MLP neurons of a small language model. Each row is named by its layer, matrix (gate and up: input weights) and neuron, and shows model dimensions 170-340. Each number is 128 + 24 x the weight over its row's rms, rounded and kept within 0 to 255. Numbers have three digits each. A neuron's up and down rows have the sign that makes its largest values positive.
A block is one neuron, or neurons of one layer that tend to fire together. Before each block is what it responds to, as a language model described it from the Wikipedia text at the highest values.

Responds to: Leading digit group of comma-separated large numbers in wiki table cells, such as votes, attendance, or population (9,301; 11,378), plus column headers like Year, Result, Votes, and weakly word fragments after the, his.
L10.gate651:164060133123147098107162180152121115145111123116153085164116118144102119107134117163084119154113109132141166139153132127161129134133111121111146151134144158164119139138138109135121153142142135152151132136099147119119170130163125144127134109139105130115149093110147100135081154120124187148133122096156088156135138126137120148130113160132105106087131115120119199160166155115183176147158125136091154133138132146125149137153164116173138114120113120150062162132104135130101141132144089120112137085121101135128125109128
L10.up651:109111175135156113127090112123138111147125115163129098125141220133124120142141085158120101106129114131112138116121133116123149129164144103117155143134120154107160075104101112149118114127116180109144133149152097092126111094110099084181125145144157120099132116107108137118130127123117143156114152114094172138135165110152102123123111124084097108118131162104114115188111108130134124130132147143138147083128215134138116121145134113126132129115102097101092093159110154125115121106114154151131138111118127127148103147125

Responds to: Colons right after a name or title that continues, mainly in titles of shows, games and books (The Penthouse: War in Life, Red Orchestra 2: Heroes); weaker on time colons (28:19) and mid-word pieces.
L8.gate54:100118112109101144134091097089100140149115118111114107143107146122121165138127172091155129168149135133098152153131137138135122142129122132111125145139125143126130102092151119136088165112138156159169091120110120160150109161088151110147136149160155121138127161138130127136124161072118124148121133161152082107144175142139157159187118157157117146122117075085074144118113126097132155103131144105144169077092156142148135083118119130144111144149081113116132085109110103113079139149106137178156165100147123153152122122119
L8.up54:107160131165126158159124115104092110145149172155089130145120146111136118147135150114124090106152138126153112090161117111095161100156114099123123113124127126137137148159153120145115148120122160137156120148101150078133102149090143107057154115130159111182104152156136163110112122091148097088131161106123113105117103142123131149163144157172168133121130161097126137094123143049125112117147130128126137119132132118130155103095079136143126132139109129112134133190153115083135101082102121130121149158144151082133138139109
L8.gate793:155123117133145113136139146137109145149150126109149110151163134142143152152138114128157174157104124126172157103119117121159147121122129166103149141120136113129168113127156138152107134157159123174146117128151080129135068086084180135137151151187138100123116112112118174107109115155140149093143095118119158102156156093107128104135093120123150082149151126088184099126110104123130120145172153127128130155100155135119118100126121100136109134097093106079140103148112074091147139128100133105124154124132126143162163177134
L8.up793:134145128112120133141132149126126153173132139132081138104105128078149133144147149126150136104096091141186130095118205104152146147103124098104108108124144092145160140121083125116094157104137140142148089162127126131111132153102151128105102121180136121163126150125114162107169144150125158114106087104154089115103118158159138141122136131168101083132162123088164137143106102108142129118090093124129168098107156168135151082081117084153113136101165138106102148107134110112099094143113109119111133124143129104120142116134
L8.gate860:064109149119133138122139153111082154123193153093113146171133127133126191183141120110164168133138114120130095125088140112123110131121172138088112117157131115117140121137114119113129150132131130125082083096111152120168148103120148154115116118087128111152144106145131143112156150173084102108130104123156102089122098140112142130116120135101129105131110103134132153110117121139132135080086111136120112099150128104130130052124139152122132119150071140124107146138104182133120134144110152124107150132100115177122128123153
L8.up860:082115122162115143149121170103145117131115156109105100119124165140121119140119118138179108103145130138171098100102152098093124151119124143153103103087135145136129166103115105163130086137135167069131129180086134114168118125099136121087144173142156134116099173118136179079143122150130097160182143148123148094110103151099126138135119146166158108097162124105141131125108101127155125103130133118148129080098171099162143137149113126142114167104104142135140176152169111171106127149082133110096117133136122159162112122147
L8.gate1027:166109150137119188100134104183130109154153131187090136187144152129200162154108118128150093115124111107104114120129122139103142164102085101120140146177115123132138163133101101094119136134114121147107156126082143111117121182168100129110120118161125171097116093094082122128124126184128148117142152108183104119179129162084109157150128131089136119143119111167152135128150160168120119134127129134124143129137124094113107120118124168097115175140107109126124156110091139143083134181123101134144121159122133135110099132120
L8.up1027:139110170144126139112137117135129138126117171147132110122110132162108131133145146136129158147167129167118144111105103143115119121101114124104096120112100146140096124117130109132120159106176151141124144128129135132135129105139148167135089122133114145124112121119130151103134149169126128141133112136128112097152147105137126134083131138136100119151148145096165131119126156148119115094129145173082099111088168130124135084151150132121127169098105124151151135133161122135116158100147142125154101086133100102187123131137

Responds to: Mainly colons, degree signs and table pipes right after a number in times, track lengths and coordinates (21:07, 14°); weaker on mid-word fragments (att-rib-ute).
L10.gate1616:122102110114126128137130158160096130132153127136127057094108110082078122096159123143139146123098096092139132070093151141102112171155109139121173111112146119140167109112142111140121140138140119139166122099093127106149098094154143151134156123139137162128146088120152150102095164143121123129134145132138078107117163164105080161100112126140128105119155091124109138152096111148100150105130120141109176098166158141100137124125115171139120093117137111118137121124117113124111132140137128099131141099166139111132122175148
L10.up1616:111106130150136133149128117136125117167137135102144137125152065115179134123158050159116116094135109139110122122095145149143164136105187127162090156115115143140076104102071128176100105129105078106121100117120119087167127114151154162129137130139094142113111163149103134113131103149112139124142134122135154107126156110107097133134128120104111090156118132102101149070137130130112075190119118122137156087144152146173116081128110157123118160131127134106111132142122111107110117097118096150128158104174170105123123143150

Responds to: Word pieces early in proper names or numbers inside tables and ranked lists, such as the 3, in a tennis score, the (I in (ITA), the P in Podlaska.
L8.gate1285:145130082113129140129177120102096166165139130140114093148068136126136109107103157111132141098121130142139120130116104172128107168107125108107147112084121125173177108139120141099126152065145130142134128097150162082104182084148172151142098132121160160132110118073106118080111140127110093096154117148158090094143127102118150127136105136127097139112130138145162169126102162129121153109080122140166145154162153085158119135150105184126108131115132132113115133139131101134163122107135146135149098131149098153117168119127
L8.up1285:144140078102116122155132138128143155131164136124144141121115153130133123070099144100093169128094137118193144138093110159131105205114116125121120136100143103132164132170154121092150151069142104114162108108127128141094160105161146142161123116108146143160105127100108080106152136113113113110163127145120089121124129116146130095157095144125142167130099169144147142149112170141114133155119103151151116117189166100153099139154122166131150139134155156138133096140123089141177112110161146116157108143127141146135165114169
L8.gate1358:138123144125144122112139116077127125098088118111117126083133079126105097101126133143162109132141126129108123146107103104119104173127148157134118112111132159154151092110141142141113152147144090127157114145104121159116064082140146122137136149083143127154113126081093106096118154109134146113138098121134174112167125122105100154150117088124116150074120123107202162181121149135154112144130106116104100099141125162111142144153113193123073125125113130157116173129111140125157170109105183161159111127153094145136090095110
L8.up1358:134100097114121112099170126143132138138130105120133114116116097161133159124148157142096149119159134164109096112122095133113112112125140113123114144134117107117153141125152149135153149104123144105112145122126090151085124118075131122129130177108132164141138120187128122115150150134129141153169128135127148107136124099135119134105081061131129123147098099111114130131080157144143185129096116106143134130079133120126113109179154152170082140124114150058099109125100111173127118092117143145124127127154146138082128092103
L8.gate1784:090112130166191135135153130102078119112142078133126082124090135146160146122114145166156131115096159123104103124116072167194124145148114132104142151101121089150126106093123137108107150157133092141141159131108131124137088094099163127133172120144096129094061112130125128092122162110095141142138146109094147124163084090089133126093138079133144091133068120142118107150119118166136154141125102154098147094151170097118157119156110133149099105106100107124106130106082135135181144113092138128119113121131099122122149184145
L8.up1784:123141131138137127112148120100157090129122110155137102135145100129154159126089110125159123115082152112144105155115100106167119125124132126115124155171136106094156110120131149154114162122122147130142118147113142090167119090089101141139155110131111142129080120154123101180150139111145109147143112164114156137157107163080153102137106133112080124124115103095143112130086126140126168152126134124153169104134156093160135091105163117128093145104123100110125128141116120101112157122111150130116124143146183115147148140113
L8.gate1801:120122170129125084126121112127120152106164155177116118101070102105136154128129165170145129111142128111128134117144125165164071132167110129105140161113130188079114091079131143141096162119178104121147102099123173132071129128134123154130091104151094099129093091132132120107104167113130162106158135128091140155155135126130119138130122099101095130135126086071120141177132171150101109101133083130172139130115122119147159126167166141043128124147133116179133115100137104098126133127137161146130085078145131102149120137115
L8.up1801:163110135153099090100164105134173142117153129150155129118132109121130117158151136143125080144136162146089161147140136192123091108148120107140122136114151148130110139112125124117086167125151081148126122139148112108104164090121131125132122098118096133164104157132132096127158151117162142152118110132092134136133195119090133145157138105111097158126187130085108105145144164148172104176110083160143154137124101097116107114155158111114092135171171119131113113118126111138111120132106132141127100116165150120135143137104

Responds to: Function words and separators in formulaic statistical or infobox text, mainly "had" after percentages in census household sentences, plus table pipes and field colons.
L9.gate1005:128105128140143094155129136110132141115096151143122113136104093189127109111139127152133126150164080128133154121157090132151099138135122136138112139150102172170101089106144143157134128150155108108123137149116152159166119102132131103123142107088143180097160091078143107103133142110102075121136143094153113122108110156153108143156120144115133122122089126161093182157124110133129130183125091158096134108137118146130162140086135157131125096145147141116095138104123120121064110091135140142087133116125109078150119139139
L9.up1005:105074116105120130118131134122116137155162117140181126136124131141100102121116145151122134115127119147172097112115134111100109142120124138104130122103106128084102140153100133145098120179145140136147130137115145109129111146143157088099175187119150112101099087169108136135155126134192171147120120139134122187135165161103171144101123167151131131142110155121122083130166129116120101143137133127095161114141111093152103121119142125100127127143124117096131154110133123150112137122136122103141104124142117126113070118150
L9.gate1657:117128146078143096104154164138137126151139115116110100152130082119116099137102177189135122130091085116092093120142160158152101113119107139163144155138105129142128112123162088135153114125120177120120132136135155137127146114126159101121175134124111167097121124096128141124151132134147184141168111129129115139165169127089140157142117089144155114139094148127113127118173109142125153142114125135135145084159154156113142123120123141140125151145136113128093198124132113128090147158133139123103109107154107110121105107144
L9.up1657:105141137167134110071137126154133141124116123142160125125141141126143121125127106116103110150127156128120098126121117103133112104121095096123100141134118119128167086124096138109155098106164118175097150120153102140145134122136144133090156155117125147158143125143110114114141177135162115154161152120166148151128124147107130133161123178141112130157144118128129140112121128118108124120112121062168138115142145137121134112123054131112111149108155137096105137099122105146149142178150146142120131156135158145134121108087
L9.gate1985:145122125087104080144120125183118132108133140117147126112135121098164160122190115146101027150129089145135089124142118132147079145130099126096145138161121102115072112094097113097181132150144136156143118108155117146105172128105113095115112136166154118112146118139091109092153152178101094120199139152134152131099110180107118121132112135135132135132129122132149112147153140165122114125118163118120158163170123126144122113125130135113130129116131098110141116127089089177150124157135102146098130138144122133165119118098
L9.up1985:169133134144116138163113183103144120092098128127091122145114133126118148101126114129122072099116120133150118154121101108140102109106101155102125157164132141094089129127153165128118116141100155122109140141142109125134144163141106122097093089107129139110107119084125100100160137146124107131141143141141098120147138150145174159141102093129098174130118124122108098140166135166132116136139171120105159134160132137151137128105085109161131129125154161084135176130134144164142108152171133144139167100136098133168097095112
L9.gate2019:107097158110173113172107139133139137161107108106114110114142122108105158154106127148157115125194094154152207096128136143141131108078169084094143153126139116127120111143147154104120080114151141122095122115117150057177129109141171132101117083142153085149128117113132139158140161124115137146159148138131174095129143149079158175151091100128146135148121136107117133147142106102114119140099161129108149122110105110155119135163146145108134135104138174139129120106171123126110146123147118102075170125129102146141110171086
L9.up2019:105116158136100122108095091170126131133091123116129088113187130137098147123155138119153162145119165092140126108127122153156133157100097176112108158118142160098117089134140154123090132130099178142178122106097128137145093136163149159160113116108123144150129129123115128152132137116088138169125183136154153105151114147132137130104122110152131149143128115100136138157129100148158098168119095119108145132087122110136149176091127146120122134119148124106119149130117099141113163095107116090096160116119118129108123111110

Responds to: Colons joining a title to its subtitle, e.g. Lord of the Rings: The Third Age, Hell: The Sequel, plus dashes and table pipes after names.
L9.gate327:123126095116123101138141163136094131138136153158125111132114088128164118140185127147166134163092148113133139135092108125156153120076107134075147163118125105173079137074132128121120189103134114093123087124103153107161113121135139101132099063156180137157125122109116150115172147139126130136141129075151142104139140118104115145109144183154145116132154147124176165110122106148124136130143120164131118108149181107113126090141172147125110125133108156112109160101156149136108133122132082122125146074161104148191129153124
L9.up327:126145163140151113143074087164108104136130153104114111097112137150092139147134085170107108144110088132148118102120135134170125145142167163127143100148106170131147146116142105141139127117155147103138102099112184091131106100145153136149135109119107139102133077133096108086119104161109187117120117135128119133118150119119100117129076124064126129148099140162138127086126086130128083126150130142126155138122139105137112095132161152142136130128103081099107146125104154104095125143139103109098123123142118141126082122132
L9.gate932:093113107127121150121143088117099170121127120095061067143084096114100138149113168166184142117173120149105144127118132136137096112109175134114162117144090099134113133111105150149126116161103114160127171080112163112156145079099113126157087142154103166104158111149164140165106173127137141140133132128128125149133114113093134184082103128128125092132126158145158138130113124088136119082152159143141157157115157144140136145124118105153108085083144106164073129129144085094132123134113143132098141130133126139156136136136
L9.up932:151128132171110160107166117095102146113142128134108098138129101068129136154121130126148114118118097129121114129111140121124128150112152132184123114125117165183131152089126134110128163159155112152104114142120145136165173133131142169171127131202120148116188140106168122140131142146122103133166112049097119178126100114130122155127149122124164125109140129110157136117123112129139133102121145107150111123101122139139150136128108086157086103144122146161117105106149121129146128146099137164114152150116100117150139097178
L9.gate1116:094116129091110099090148121091089132097122124142102114167070162114124132155123094149178167158125146125103118112104132143110182161158171133112146151117128129138140156132147115112108113151132146135123133132110184127097092125074167108073098138170170091155087120147128153092128201110122146128145111127156116101143076117123112147104124109153148134117157107108135124125108113118130140109122091130129132128144147103136112096108139102138122121140109070129102120126118097160109145119153147145162141124166087134132114106106
L9.up1116:139112103139116169162160140145109112117121127075113160168114064128115116140146129139085126116129157145129105122113105078125100151113113139146091127090119127118096182145150112134119141152120159160127138091137119079107117137131138094125104139098109132115131097145162125152152173164172103146152113086137091110147114149121090121133176119163142141124170149175184142117103124149146162098086113140110147124123183104137147111089098108134137084142115149147108154153138080114104113169142136142168102143149105133124115100137
L9.gate1771:114086072136155136170091109138084155099096177134117158180116147082124177130155134163174112149099057098114130172118120092143136131136175145107135146127108124137142132108125139141107166104133131161160111121138175097158142132156145108133106119159167128104149115131164164129123084142131095120144104113111141103162129117130114159144153137136135130126151104138104171120126129129106163117142137138102147189142142123146132094136112078124102136118132137134147152095113142076105127137127137133148148123075135138156163153167
L9.up1771:122139118110089125130161103073109120107125126148141091140169102090143147097150133112156154154125085130141140144096153126120118126112151157107190129121138164158138088121128110127132159104129156123169118122098151095136073124136145113118135174113104112117121140130120136128144141138116092100124124134131086138143120093123123115091151141122235110108108102109175162130111089096121136096155146137131165126173116110166130131141135127131094111167115128119119124130138150132132124133145136125140157125129102130158117142121

Responds to: Word pieces and punctuation inside formulaic template text, strongest on "Pop." in census table headers and "Hispanic" in race breakdowns; also table headers and stats sections.
L10.gate744:092139128102098112132141123136113103145111123126112124093082141125135114159114108153135124117139098152132115112144139125113132128116084141126119125132118140105117094083154129151119112134149124108145134139127124132181127114114201154111154107106118122112100133120091137137124146122106137147136152124128120156131123109132109162171143133116161116143121094128125119147109139143100145114120122134086158118112121097115107118152125136140144117111178120091154132168125087141159147098140109115086095112136093128116097129149
L10.up744:123108141141154142187108171145106133194133142137083120096138101133107160117181134188117142099119155113151130089115133145155168130111166099080148123151150113149155129126141173149103140144115142147081128109146077112116153146134127128072131104128089113122149136069141152139144154119145122164099122137095109183127095123096155106112111091162078131115141171125108099175119148084133142138122135154114150126159103122111129149120093150158110142131112143144127120086122149119103121096151164118130132107135151090179113134110

Responds to: Tokens inside formulaic US census demographic prose and statistics tables, such as race in "Hispanic or Latino of any race" and For in "For every 100 females".
L8.gate294:082125162132101124121134124136132153117117119138128093110063114145128149161143156125148147142187116094157140103192139184159115148110132142098115133110140109131099116147129160178133099138131093094109115105073137148138088085127083081154146170143148150125127126082083168131094112110150177135169111102105126155152145150135102143106093132147142103126115128160118135139141110108140129150093107135144128177147140118121126178096098159140130132095141130113118144121084174145111112126084099072104112169103147100129124149142
L8.up294:142064136103118138123183130120111142134136136122089120110160114126143162068149143101143088153156167165116142133161142101138152164107157148153125123121115103137064101079145129066137114141098140142117132112126145104167098133127120128069120112115167149104118147166137143167118144130101105110109104110139105113136150167125164162128151150151142111137125133141167176173115119180126127110119085136118189092113144132154108122111126126121148118156125099133125139125132084145137105099150162115184123078150134132149114138112
L8.gate796:094087149166103153159109140122146146112109134180102083126101091113084148105107130199143110114137124119127119125143054123155118098175121103082140130157088088125131106158125141114146116150116118074118102148128123156151098068112128075081109076127131115074136093124126125079109175068094174132079115116152161155089146090117128185135134132114128094125089127157145139120115162164097135099104145137153115130167153135114149137151090179109080118107146113155089144087158132131128169116142114145109148152124099141101122163075
L8.up796:150117110106149130130100129116094095100133120172171101094127090073157148147168139138127131128111140147106126137171130130117128156098131101103106131134129119106120108131133154195118139086147165115096134124118094116147173131128095153131172154138096159174117145144096158113133128125138123117108111170090148114126128151161142155154109119106173129122124113120131184160105105176156122188131139129101155120115149130129090145156127133133108147106118126115115163163112129107145097113131129112150127097103113101141142149090
L8.gate1790:115144105139108149113132101091139101135118124142131089105121119097103169100159111147123108130152133168165107132088126129115120127109127129169136144092119095131123122084150174136102146092082097129161128158141110120175146088105114123131123126110145174167109100099117097101137136135102135140133126145141101126165141104145119160169118074131116116112134098106142129137127134126137170104102188120105139180145122156131115118190156141103163191116172112122119128152179080126135145103129103121114113143132166154127146107115
L8.up1790:158106111115155125116130139114122075148096149102156122166129133134127173116136156162135094153104170138117148128115085125141103125119116137143142158130085133137121136142175156167133104101122137104105142155111179135147125116136163139098127120125157159128085111112121117121154084134156129093109136116172113146129179129177128105124097098079129085133172144126120108143151153133104121150137133125130101147170167123118121070147162133174148100120100149115132138119154092131122128142149136136148102095082097165102135159157
L8.gate1896:077152187103175127137143130134115163108141123164146130152115131146167127138095142125138142093125100130099099143152129143084159122141096124088155156153076091120091113061126130116098115181139126144081155099155115130099117103129121138122120168119119168111121133143129126087102156138136112132178181119123125108155119146157132146135130138141118134142151151127126131127124110134143148167106115141132124128110163115077118131130145126117132128153081134085066132136077162146094131118120105103173133108136122107121104114126
L8.up1896:131091154123106110155124135158139132138092126176127112098136157123119137124128105094114156159144091177150150137077156095126132150167129112103142112125074077135124137106147111126100081137157134083087184138137102161149124093133116112107131114110109109168106089088109133106143124137136175164124135139127182150145162149106095176131120122133090153184106111144138134156096165145143118135077130146139136135144131120142128093109132110103142148110157115130104138126139108131084133142148105125162092144118128088125161139134